{
  "d_mlp": 576,
  "norm": "rmsnorm",
  "norm_eps": 1e-05,
  "rope_base": 10000.0,
  "tie_embeddings": false,
  "init": "uniform",
  "init_std_up": 0.0334,
  "lr_mult_qkv": 0.5,
  "lr_mult_up": 1.2,
  "decay_shape": "linear"
}
MLP neurons of a small language model. Each row is named by its layer, matrix (down: output weights) and neuron, and shows model dimensions 112-207. Each number is 128 + 32 x the weight over its row's rms, rounded and kept within 0 to 255. A neuron's up and down rows have the sign that makes its largest values positive.
A block is one neuron, or neurons of one layer that tend to fire together. Before each block is what it responds to, as a language model described it from the Wikipedia text at the highest values.

Description: Structured-data field separators. Pipes, semicolons and colons that separate column headers or infobox labels in tables, such as Party |, Ground: H;, Occupation:.
L5.down413 [130  64 182 140  92 154  97 103 117 112 147  97 100 111 109  88 117 114 125 119 114 106 109 135 108 118 105 104 228  60 144 103 142 100 115 138 163 137 128 147 103 107 126 120 194 118 128  46 110  98  82 167 150 164 131  83 112 125 124 110 112 111 169 173 180 178  82 136  98 113 132 116 148 146 141 154 147 156 184 112 148 135 164 114 197  94 129  65 160  97 172  79  42 142 159 126]

Description: Upcoming place or time name. Prepositions and first word pieces right before a place name or date, mostly "in", "of", "to", "from" as in found in, endemic to, Republic of; also Bra(zil), late, early.
L5.down511 [126 121 156 119 129 120 165  95  69 129 132 138 113 146 119 110 151  97 137 144 129 119 151  77  74 134 120 148 143 157 113 122 124 150 103  28 128 161 124 138 153 163 134 139 158 105 122 148  35  73  96 126 128 115  89 189 128 108 165  91 195  40 141 128 169  85 189 149 151  92 107 174 109 148 150 137 145 157 125  91 108 155  95 175 158  82 212 135 112  96 129  72  90 127 121 117]

Description: Subject pronoun and auxiliary. Clause-opening subject pronouns and the auxiliaries or modals just after them in narrative and biography, such as he, she, was, would.
L5.down310 [ 58 172 108 113 135 178 115 105  68 102 129 161 128 145 160 158 128 133  81 109  87  97  80 106 132 114 154 117 153 100 114 131 107 145 135 211 111 123  95  77  96 136 124 116  93 105 156 154  98 140 119 171 176 109 195  74  95 124 113  85 155 169 162 147 134 111  87 107 152 133 157 159 129 141 172 125 163 123 124 112 122 144 132 177 131 105 114 178 163 123 120 122 131 104  91  85]

Description: Infobox list-item dashes. Line-initial dashes starting key–value infobox fields after a previous field line, e.g. "- Awards:", "- Burial:"; also table pipes and mid-word pieces.
L4.down282 [130 127 170 101  89 100 158 116  66  45 125 125 142 101 115  86  71 174 133 148 120 138 140 122 151 100 123 123 119 136 181 104 197 106 160 127 104 114  70 143 112 118  82 191 115 128  48 114 118 128 158 104 125 131 107 104 100 164 103 125 134 121  80 116 146 148 119 184  79 142 104  75 124 152  76 144 144 145 120 178 138 111 164 163 115 106 120 100 125 115 168  94 151 163 119 147]
L4.down301 [179 184  64 135  73  78 154 101 134  60 155 132 111  48 161 191 168  79 148 142 122  59 159 151 123 109 153 127 117 135 131 184 104 150  83 146 107 122 150 103 170 140 146 114 161 117  86 129 203 110 135 135 140 133 138 105  94 163  66 110 141 104  66 140 100 133 106 183 151 114 114 103 137 109 100  91 122 143 109 155 153 143 189 141 158 159 144  78 141 181 137 100 115 178 163 136]
L4.down441 [110 151 106 137 129  99 123 147 156  99 110 136  83 136 155 110 147 172  87 150 106 145 102 113 158 130 184 131 108  77 129 123 124  63 121 124 116 119 106  94 112  80 111 129 115  71 126 170 166 147 119 138 117 191 147 144 121 103  99 123 145 128 106  76 127 122 195 118 171 188 119 166 132 114  72 103 110 131 132 141 138 119 129  91 109  97 170 103  92 151 158 111 106 152 122 178]
L4.down527 [108 114 131 134  99 145  65 178 113 134 104 143 106  93 135 148 146 163  91 168 171 171 135  91 132 138 126 174 151  80 145 152 122  70 159 127  93 169 114 115 170 119  91 162 101  93 109 104 132 156  97 172 141 210 129  86 104 170  67 196 150 135 117  17 103 109 186 139 150 173 163 112 149 182 110 139  98 137 139 120 183 124 115 156 115  97 130  85  94 155 177 140 115 145 162 121]

Description: Indefinite article "an". Mostly the article "an" mid-sentence, often after in/as/of ("in an attempt", "an editor"), plus "one" and stray word-start fragments ("F"rom, Sid"n"ey, "Co"chran).
L5.down192 [127 114 125 177 132 128 143  83 173 121  96 131  95 124 196 123 134 132 132  83  97 128 120 127  53 159  97 134  96 105 144 152 165  84 148 159  82 115  97 127 116 135 147 107 178 129  51 191 128 151  91 136 121 149 137 103 126 115  99 117 150 110  87 137 134 157 186 125 130 134  96 112 165 138 140  77 140 135 151 104 117 107 208 160 159 144  50 187  91 135 140 126 119 169 128 113]

Description: Word-initial an/Med pieces. Mostly the article an (an average, an oak, an-other) and capitalized word-start Med/An (Medals, Medium, Mediterranean, Annual), plus scattered mid-word fragments.
L4.down0 [118  96 135 128 128 150 136 166 149 133 117 150 122 193  54 143 154 109 150  77 116 138 102 111 142  91 132  88 134 120 154 120 136 157 122  93 106 101 118 131 101 174 137 118 156 157 133 150 158 135  79  97 152 109 142  89 110 180  81 146 121 178 197 152 119 142 118  36 147 123  77 106  55 115  97 106 129 165 140 109  99 106  77  59 152 134 172 124 113 152 119 103 153  77  97 139]
L4.down49 [168 145 156 152 148 109 140 120 145 144 119 169 164 190 114 153 121 102 150 103 113 133  83 143 158 171 197 174 139 135 158 200 130 120 179 145 158 181 138 124 179 142 107 120 181  87 171 125  95 179 104 132  62 190 130 130 121 117 129 147  88 111 127 143 137 163 149 123  94  86 120  59  68 157  69 107 166 118 139 102 163 147 136 144 120 176  81 178 103 140 120  91 143 130 107  96]
L4.down88 [124 130 149 102 121 118 117 127  95 135  85 177 146  82 127  66  80 124 172 108 167  51  89 102 134 140 120 146  99 129 122 144 124 126 171  86 153 217 110 115 144  95 109 129 110 151 110  93 134 116 213 130 110 216  84  95 174 140 189 160 113 142 142 104 139 157 115 137 204  66 111 153 120  98 101 149 129 130 156 102 107  78 119 110 123 120 156 148  79 137  94  89 100 125 100  36]
L4.down333 [ 84 149  99 128 164  96 131  68  79 124 131 136 104 180 155 106 136 167  69 142 108 116 152 133  87 169  79 104 155  84  99 145 173 106 143 128 184  97 139 118 105 108 175 119 138  93 122  89 195 129 132 143 158 184  91 116 172 121 130 160  80 132 131 100 148 147  82 160 128 149  55  82 139 167 185  81 206 153 147 124 165  79 154  83  89 113 102 119 147 182 140 152  99  57 123 111]

Description: Clause-opening subject or verb. Subject pronouns and copulas right after a clause opener (but he, that they, This was, It is), plus word-initial pieces like he(lp) and bec(ause).
L4.down134 [116  63 128 162 130 107 142 128  56 145 125  86  90 141 111 102 170 155 134 131 104 166 129  71 166 107 136 137 196 119  89 168 136 128  92 166 101  86 120 120 143 145  87 119  73 159 138 108 136 160 138  86 133 116 108 122 133  91 127  87 102 123 105 120 150 157 137 122 153 102 160 116 168 125 148  95 123 162 148 133 163 118  79 149 142 121 160  96 118 118 133 143 133  66 106 114]
L4.down230 [169 148 111 110 159 121 101 140 126 139  79  89 137 117 134 119 116 143 112 138 141 103 104 125 185 145 122 174 144 135 160 122 117 119 102 123 192 131 150 139 108 159 138  98 111  81 126 161 136 107 114 112 185 154 102 170 174 183 143  67 121  78 199 181 109 134 200 172 141 137 142  53 115  89 146 163 143 205  93 105 137 157 154 130 122 122  80 126 104 190 165 168 137 140 105 170]
L4.down428 [127  94  82 125 162 140 142 103 128 152  68 143  63 168  88  92 161 157 130 116 147 134 114 119 143 166 132  90  85 105 134 173 131 145 127  87 151 160 163 124 144 155 188  98 132  81 140 141  96 154 149 103 109 121 163 123 115 123 110  70 146 147 131 119 122 128 140 214 165 118 170 137 141 118 135 149 135 115 132 189 153 168 183 131 176 145 200 130 133 136 164 108 122 158 151 193]
L4.down542 [101 144 104 154 134  98 110 121 227  70  96 105 204 171 131  92  88 112 134  75 128  81 107  73 118 115 136 141 174 113 114 172 171  95 205 164 148 115 145 123  94  98 103 143 134 143 106 150 107 128 156 154 125  67 116 119 117  91 126 130 152  58  77 137 118 109 124 136  86 107 135  90  76 156 170 128  95 134 100 160  93 141  93  59 113 185 103 111  87  72  94 134 138  86 125 120]

Description: Section heading close markers. Closing == or === after a Wikipedia section title such as Early life, Reception or Demographics, plus table separators | and commas in numbers.
L4.down160 [136 138  92 151 177 101  89 135 146 111 124 136 128 101 116  97 169  76 137 143 163  87 106 104 121 131 158 157 186 153 130 158 113  86  94  79 137 155 123 129 194 169 175  89 177 116 160 125 169 123 114 147  93 165 102 104 163 128 162 171  78  90 101 185 103 141  73 156 118  86 124 139 119 122  87 155  93 135 154  52 120 132 188 135  65 132 156 142 142 145 137 119 110 145 132 145]
L4.down233 [135 145  85 136 108 131 140 159 166 120  56 129 171 147 147 131 150  89 188 142 169  92 150 133 152  51 157 129 103 166 137 145 154 142  86 130 125 135 127 131 126 139 135  66 209 153 185 151 132  39 110 125 155 131 122 122  94 142  85 115  83 175  95 137 153  67 107 175  98 117 166 144 156 104  90 140  79 119 104  37 129 123 149  95 123 146 149 106 119 138 166 140 123 132 119 159]
L4.down399 [208 160 157 132 123  85 135 140 133  81 164 128 160 183 101 128 142 155 151 146  98 141 137 181  77 140 158 128 163 157 150  81 149  91 161 124 113 105 151  89 138 173 129 133  37 128  83 151  84 125 101 108 137 135  88 113 150 115  88 157 153 103  66 104 175  73 137 113 146 126 163 192 139 158 181 122  94 141 138 126 204 110 177 110 124 136 152 144 147 139 118 123 121  93 195  64]
L4.down490 [141 146 195 145  97 104 116 117 127 104 126 143 164  96 177 144 114  96 141 117 136 136 139 121 116 181 196 125 137 158 112 148 165 149 127 125 117 100 144 117 132 164 116 154 129 173 161 141 131 159 115 127 119  88  73 129 106  91 164 158 128 196 154 109  79 135 134 135 148 129 134 109 134 115 154 160 128 137 101 172 103  77  39 131  58 126  80 129 122  71  82 179 139  90  86 116]

Description: Clause-boundary punctuation. Mostly semicolons and colons ending a full clause (her father;, into English:), plus was/were after subjects and final word pieces (with-out, Lakel-and).
L2.down25 [103 137 147 111 129 111 173 105 131 137 161 111 175 107 121  83 110  92 176  90 150 123  93 128 173 167 103 161 175  79 118 119  81 143  92 124 124 148  87 100  62 104  65 109 180 117 107  94 108 106 127 139  99 178 132 112 126  73  88 125 136 169 108  89 183 119  94 110 156 128  78 136 100 149 134  68 153 127 116 147 142 150  74  84 167 129  55 136 168 108 153 120 111 141 123 101]
L2.down48 [131  91 116 167 112 111 159 152 136 130 154 144 161 108 145 125 137 129  85  80 110 133  96 185 113 137 158 116 161 105 108 150 113  75 113 157 134 110 107  78 125  67 119 118 149 141 168 136 129 119  78 145 123 150 113  96 153 158 101 195 157 130 145 182 152 144  84 137 150  88 131 103 145 128 133 150 115  70 166 101 186 172  64 154 129 175  66 141 112 141 104 116 111 147 129 145]
L2.down256 [130 125  83 141 115 155 173 131 146 168 167 108 156 134 109  86 142 120 114 148 135  84  61 120  52 146 161 105 114 186 158 135 101 152 170 118 148 121 146 166 127 109 109  91  87  48 148  99 192 128 102 109 139  72 161 172 159 144 161 144 117 138 121 128 121  91  85  83  82 159 117 142 118 130 121 142 211 161 108 122 115 137 103 115  88 154 142 192 136 155 161 160 118 140  81  99]
L2.down551 [127 145 119 104 145 153 164 147 101 133 124 120 140 100 176  84 163 110  98 116 123 163 104 118 118 230  81 193 146 118 123 154 112 123 103 121 124 197  70 142 133 178 138 126 103 165 133 151 106 142  80 152 129 125 105 112 105 110 145 113 126 119 137  72 180 119 111  64 172 107 111 174 119 104 150 146 120  90 174 125 111 127 174 101 126 134  77 146 107 189 117 143 100 117  94  99]

Description: Clause-ending comma. Commas that close a main clause and come before a follow-on phrase, often merged with a word's last piece, as in mode, / 2010, / wife.
L4.down239 [156 165  55 151 158 137 184 101 111 156 165 146 169 141 173 111 118 114  85  73 106 122 154  57 152 123 104 130 180 101 114 100 109 176 117 104 143 132 134  90 179 138 134  75  83 181 161 123 130 184 149 106 124 146 112  94 127 175  85 120 127 119 156 177 133 134 117  90  85 148 121  87 130 139 180 123  97  69 137 135 137 160 123 169 163 130  89 100 140 115 101 153 115 224 142 208]
L4.down336 [128 141 171 125 120 101 171 103 145 139 100 134 150 125 157 124 101 181  90  89 136  93 190 122 130 103  61 153 118 108 153 174 136 141 173 132  94 110 169 153  98 149 200 132 154  88  83 157 175 162 145 142 135 147 114  91 142 143 158 137  72 104 174 108 148 113  96  81 155 135 127 147 163 145  94 107 133 142 135  75  97  80 121  84 135  86  58 135  20 125  91 136 172 108 162 103]
L4.down500 [102 130 141 140 115 109  67 119 107 121 132 179 154  83 181 138 118 108 138 112 151 116  89 138 149 130 108 160 160  82 160 132 110 120  72 100 111 192  65 148 105 151  76 124 129 139 131 134  91 117 102 120 104 142  94  69 100 157 127  76 106  93 179 149 148 141 129 132 135  96 137 176 140 118 126 118 120 151 112 150 140 149  62 178 139 127  72  97 103  85 101 143 110 114 106 127]
L4.down560 [138  96 107 135 137 149 174 138 105 163 113 128 146 129 136 128  98 126 127  67 131 141 113 146 117 126  62  59 147 129 176 111 109 137 140 159  78 116 127  92 107 132 177 145 152  77 187  64 129 105  97  92 114 163  99 118 142 139 115 128 142 132 186 188 106 154 111 129 111 112 137 158 142  92  60 136  59 125 139  46 132 104 115 125 114 176 112 114  70  73  64  97 125 168 124 150]

Description: Partitive "of" phrases. The word "of" after quantity, part or time nouns such as "most of", "the rest of", "the end of", "one of", usually followed by "the".
L4.down12 [114 148 158 173 103 159 137 119 146 132 106  99 145 146 117  33 159 106 124 122 133 125 168 174  91 119 103 204 119 131  92 134 162 146  83 107 113  99 146 137 123 114 101  82 121 127 137 111 146 128 122 143 101 168 117 105 105  65 123 147 114 135 101 141 158 143 218 126 116  33 154 120 128 117 161 118 198 117 148 146  78 103 134  98  90 100 115 168 185 134 132 116 121 124 100 131]
L4.down181 [ 97  91  82 151 146  95 174 163  66 154 139  78  83 159 130 153  93 182 157  91 148 141 138 153  85 151 159 119  74 146 104 125 122  56  80 128  80 112  92 100  93 151  82 123  99  51 145 110  93  80  67 104 150  88 108  77 160 124 130 107 137 115 141 148 106 146 100 151 127 161 134 174 112 156  90 176 108 101 163 113 130 160 153 146 151 104 136 154 118  94  27  87 158  89 189 107]
L4.down182 [122 130  72  87 148  83 100 116 149 163 136  96 142 118 100 134 147 118 117 138 132 137 104 171 118 105 146  90  99  96 118 178  87 123 145 138 145 103 170 115  93 135 136 108 158  85 118 135 153 188 142 149 182 168 160 124 136 118 102 186 158 143 141 124 131  85 125 141 120 136 130 134 169 147  70 126 104 136 152  96 134 127  81  55 167 122  91 173 136 126  93 117 100 150 131 135]
L4.down573 [150 167  89 153  64 114 174  92 114 147  94  83 157 131 105  98 184  97 156 126 132 144 138  80 144 188  85 143 103 153 142 131 176 183 122 132 154  81 122 115 145  96 111 128  66 142 139  63 124  56 125 137  66  81  82 150 101 160 125 147  98 139  82 106  88 110 121 188 118  82 144 154 112 151  88 183  84 106 111 115 156 116 114 191  85 168 120 126 149 125 135 103 150 135 114 153]

Description: Birth dates and word endings. Mostly "(born" or "Born:" right after a person's name in biographies; also closing word pieces like c-ass-ette, st-age, charact-er, and clause-ending commas or quote-commas.
L2.down1 [132 106 108 111  60 100 126 138 149 222 112 127 176  63 146 126 128 144 186 123 101 115  46 161 124 145  93 130 153 129 123 130 131 123 187 161 141 151 115 139 138  54 104 122  95 171 150 111 139  90  92 104 158 104  97 149 184 160 100 134 153 175  89 135 170 113  58 138 132 117 128  90 127 100 158 100  74 159 159 154  67 161 106 124 140 141 183 100 153 146  95  92 159 151  98 163]
L2.down64 [109 158 129 165 108 171 138 181 106 111 131 110 114 140 178 154  34 134 105 173 106 113 100 156  95 109 114 172  93 155  67 143  92 141 109 110 141 160 133 120 115  74 141 126 143 131 107 114 138 158 163 116 107 143 131 102 124 111 131 136 139 144 118 137 116 115  93 185 148 127 141 106 160 102  86 109  63 120  88  56 116 112  66 138  85 153  85 136  99 107 128 152 137 143 119 129]
L2.down178 [ 95 169 134  58 150 166 155 107  95 146 133 132 151 130 148 102 181 114 117 185 106 151 151  83 173 171 109 107 154 135  82  73 198 177 117 171 153 162 178 134 104  89 126  80 129  47 111 181  87 101 122 124 138 111 110 121 156 147 158 134  98 138 157 160 121  94 118 171 162 148 166 136 129 117 141 132 105 115 126  68  90 136 148 157 111 175  88 161 102 131 131 138 155 142 121 144]
L2.down184 [131 143 122 132 113 108 160  88 148 148 154 103 115 141 151  93  85 142  89 118 116 125  67 116 137  96  95 108 123 118  90 117 168 179  71 133 137 142 167 120 105 101 139 133 148 118 122 109 144 177 115 178 125 131 133 168 183 108 136 190 106 132 107 179  98 130 132 155 186 111  82 106 185 101 144  78  87 154  99 114 136 192 178 111 153 150 101 117 122  65 104 180 112 129 199 152]

Description: Agent-noun suffix tokens. Suffix pieces ending nouns for people by occupation or role, such as player, footballer, actress, artist, or president, mostly in Wikipedia biography and name-list entries.
L2.down231 [118 113 104  93 176 133 106 120 170 152 151 112 112 115 128 129  88 198  99  92  79 116  82 138 143 136 116 157 150 105 147 128 136 118 158 115 132 118  85 141 113  94 166 102 134  67 155 150 158 119  96 102 131 125 137 165 109 129 148  75 118 151 151  92 168  80 126  91 145 134 113  79 122 165 155 149 161 154 166 113  92 161 101 153 143 120 187 154 149 204 115 192 205 160  97  89]
L2.down234 [ 96 156 181 134  88  98 116 145 108 189 108 137 155 122 166 128 139 119  80 137 130 128 149 141 140 153 105 163 164 111 179 110 116 114 162 191 189 214 129 220  93 172 163 215  66 114 133 107 109 151 150 154 115 131 111 128 146 109 166 178  91 161 101 113 103 118 170 114 172 105 114 102 130 109 117 102 112 113 143 113 119 113  93  94 135 124 125 118 133 140 164 101 111  72 147  98]
L2.down352 [ 91  67  97 122 159 159 185 139 169 143 100 174 110 114 119 176 200 165 103  71  61 116 141 112 140 115 127 100 111 150 120  99 153 141 147 165 175 105 173 172 125 123 141 115 100  99 180 110 156 106 161 191 134 137  94 158 151 163 102 100 163 132 125 125 147  89  99 120 147  90 115 138 146 101  99 113 143 147 116 100 107  77 162 167 121  74 152 111 159 163 151  66  75 134  96 104]
L2.down478 [ 87 100  91 139 139 103 133 138 161 152 126 107 123 132 143 101 140 103 154 131  77 144 142 134  59  80 183 101 158 165 136  76 194 136 152 121 177 177 130 100 139  96  88 156  90 146 123 118 142 162 129  56 119 114 135 140 175 109 101 168 163 145 109 124 113 113 107 145 148 174 123 119 174 196 119 124 112 160 169 120 129  51  95 117 117 128 157 134 113 185 124 184 165 127  75 160]

Description: Heading and paragraph ends. Fires on the token closing a line: the newline after a "= Title =" article heading, closing ==/=== section markers (==History==), or paragraph-ending newlines.
L5.down448 [123 119 135 184 175  84 186 127 118 133  97 123 139  86 104 121 149 123  96 158 110 102 152 114 216 137 159 143 135 140 130 126 137 100 168 128 119  17 125 146  99  96 108 107  89 144  87 168 121  60  93 172 146 139  24 106 113 139  92 121 100  86 128 149 111 145 137 173 103 139 123 174 137 116 161 110 116  97 114 162 123 105 114  84 124  94 112 179 117 123 152 173 159 212 155 134]

Description: Relational linking prepositions. Function words linking a noun to what follows, mostly "of" after quantifiers or critics' names (most of, Jeffries of AllMusic), plus "from", "and", "called".
L5.down330 [174 116 120 122  80 110  83 114 132 135 104 158 110 127 110 156 187  84 141 181 103 147  83 165 114 128 106 100 107 173  72 148 112 130 146 145 159 158 124  98 115 119 137 122 128 134 131  94 113 176 137 153 141 162 134 159 134 130 114 135 119 161 148 124 150  56 103  99 107 103 132 109 116 176 177 137 160 101 136 127  67  95 117  76 130 137 127 114 190 112 192 147  96  76  92 107]

Description: Wiki heading closers. Closing == or === marks ending Wikipedia section headings like ===Final===, ==History==; weakly, mid-word pieces such as min-ut-es, Fran-k-lin.
L2.down384 [144 138 164 128 141  83 128 124  91 132 198  77  97 133 150 133  68 216 107 137 123 119 171 139 148  89 156 150 135  84 122 110 126  91 121 186 117 158 160  93 137 193 134 143 149  91 186 123  93 191 164  82 150 170  54 180 128 112 185 141  91 131 130 110   8 226 127 143 168 100 136 104 170  78 121 141 130 148 124  72 102 170 119 180 109 101 143 124  86 137 105 123 137 121 102 120]
L2.down437 [ 94 182 134 145 122 104 188 161 118 105 106  98 158 116 138 158 184 140 134 173  80  37 169 130 127 105 147 105 132 144 123 131 149 123 130 103 137 103 133  92 165  90 164 110 115 209  88  71  83  97 134 113 110 136 110  59 106 120 141 151 162 138 108  90  95 130 181 159 160 102 175 111  97 106 104 185 155 107 121  79 157 142 125 159 115 140 172 137  57  98 148 175  82 146 144 132]
L2.down440 [136 175 122 111  58 116 162 127 110  98 149 146 161  93 162 100 136  91 122 105 103  96 106 186 139 134 147  80 148 195 107 109  89  87 121 135 141 156 111 143 116 137 121 166 123 191  90 138  96  99 133 142 127 141 102  65 105 102 135 108 159  72 167 168 163 136 192 137  87 184 109 115 136 107  97 107 160 133  77 132 132 115 146 129 121  94 167 135 150 105 154 153 113 106 127 152]
L2.down555 [163 172 163 125 131 133 110 149  63 119 120 179 136 130 116  96 144 134 148  67 147 141 142 102 149 159 139 100 155 143  99 147  76  47 159 117  83  85  86 160 192 170 128 116 125 102 164 130 138 139 159 128 139 154  80 173 121  90 138 144 105  99 168 126  58 146  91 139 153 106 163 137 117 171 172 141 105 112 141 146  56  82 141 128  95 184  97 199 130 136 120 123 127 141 104 159]

Description: Comma after place names. Commas, often fused to a word's last piece, right after a place or proper name, as in Calgary, Alberta and Nashville, but.
L5.down174 [ 89 136 132 121 195 131 140 141  93 154 131 110 114 141 122 117 139 133 153 174  75 154 164 103  87 143 139  97 118 112  71 143 114 151 125 107 116 164 140 132 149 113  79  49 148 150 119 123 139 103 149 163 114 141  97 134 137  93 120  98 156 169 106 121 123 108 255 128  88 131 159 162 152 175 184 137  86 105  68 124 134 179 169 104 143 155 159 221 180 158 141  98  68 123  91 119]

Description: Location preposition "in". Mostly the preposition "in" introducing a place after "located", "is a village/town/commune", e.g. "located in Johnson City"; also connecting hyphens and slashes inside compounds such as "side-by-side" and "5-HT".
L4.down186 [143 119  95 109 169 156 145 117 156 137 165 122 106 174 177 156 136  95  74  67 125 164 153 166 157 119  81 205 144 142  91  88 145 127 146  83 114 106  98 129 191 164  91  73  79 186 109 191 110 116 132  71 105  88 143  97 152 128 183  83 148 128 156 171 173 149  91 125 119 124 103 116  80  79 166 167 104 119 110 129  97 141 189 144 117 117 126 127 120 157 100 141 188 109 115 138]
L4.down209 [189 159 104 147  95  95 157 136 140 135 124 159 154  81 135 141 150  67 147  75 101  91 136 139 121 114  95 154 122 143  76 131 141 135 160  83 106 213 106 197  49 102 169 134  98 111  98 135 174 164  66 165 168  79  93 130 157 134 181 142 125 169 186 122  68 144 169 157 156 128 173  94 155 172 124 132 154 146  81 108 103  84 129 119 103  92 158 123 119 119  84 144  96 137  93 155]
L4.down406 [106  99 154  80 131 128 162 144 117 145 163 213  73 207 109 106 107 149 102 143 101 123  72 107  99 142 186 188 129 210  71  96 107 142 119 185 167 155 104 148 147 192 138 184 109 186 145 119  45  84  94 114 127 137 105  61 146 117 154 116 109 152 108 129 129 162 134  87 117 144 183  74  96 140 138 180 131 139  85 170 143 150  98 172 131 185 110 129 145 116 106 135 121  76 128 156]
L4.down465 [157 133 181 154 174 139 161 179  91 165 106 102 104 107 167 134 103 147  93 165 129 120 117 175 114 133 125  74 119  74 104 181 116 123 138 152 142 179 180 149 112 110 216 187 168  64 142 107 125  91 124  87 119 140 103 156 127 142 154 113 126 140  84 135 110  94  67 125 144 105 143 149 123 155 141 112 163  97 145 139 113 133 127 137 108 169 186 136 113 121 122 156 152 144 130 126]

Description: Mid-word piece after capital. Word-piece fragments in the middle of a word, often just after a capital letter or word-start piece: J-ud-o, E-mer-y, ind-ustry, spec-ies.
L2.down76 [127 136 141 147  93 163  89 113 106 138 104 205 118 115 155 134  87 127 126 148  57 150 143 129 167 132 178 140 112  93 161 131 143 126 112 143 129 117 160  74 129 104 159 110  80  97 134 146 201 134 130 124 157  86  76 113 141 131 135 104 103  92 113 140 111 151 148 197 138 147 165 172 119 156  77 118 197 123 163 148 153  64  99 104 163 212 129  88 111 193 155 134 114 123 125 157]
L2.down229 [142 194 170 103 154  85 108  72 155 160 185 163 168 171 130 156  70 122 119  93 106  76 148  70  87 158  97 129  78 107 150 136 159 123 135 108 135 123 164 115  74 183 189  94 133 104 105  81 121 141 117 170 134 129  83 129 132  78 102 103 164  87 108 112 154 152 194  94 102 126 123 108 150 114 114 156 151 120  99 121 130 114 136  96 139  75  95 100 103 132 103 137  76 139 157  84]
L2.down328 [133 127 201 123 125  82  97  81 119 119 126  96 156 157  98  97 113 155 112 129  95 168 152 173 122 122 126 141  51 137 118 191  91 188 139  81 170 101 193 113 127  31 131  82 158 117 107 123 105 125 157 121  53 143 116  79 106 136 109 105 136 168 143 133  92 188 246 152 122 172 118 195 128 164  92  86 114 120  91 137 107  97 155 138  62 143 137 103 114 110 135  82 134 154 151 105]
L2.down378 [133 234 135 136 187 151 131 172 128 168 187 145 114 158 149  98 156 152  82  81 115  56 123  97 154 128 132  83 149 149 148 152  95 127 134 152 152 176 139  84  56  79 122  88 153 141 125 124  71 157 175 129 135 108 134  86  78 208 151 162  93 122 157 163 108 138 126 175  72 126  75 140  98 148 174 137 112 177 126 138  79 116 107 151 122 152 185 123 174 125 116  96  77  97 110  89]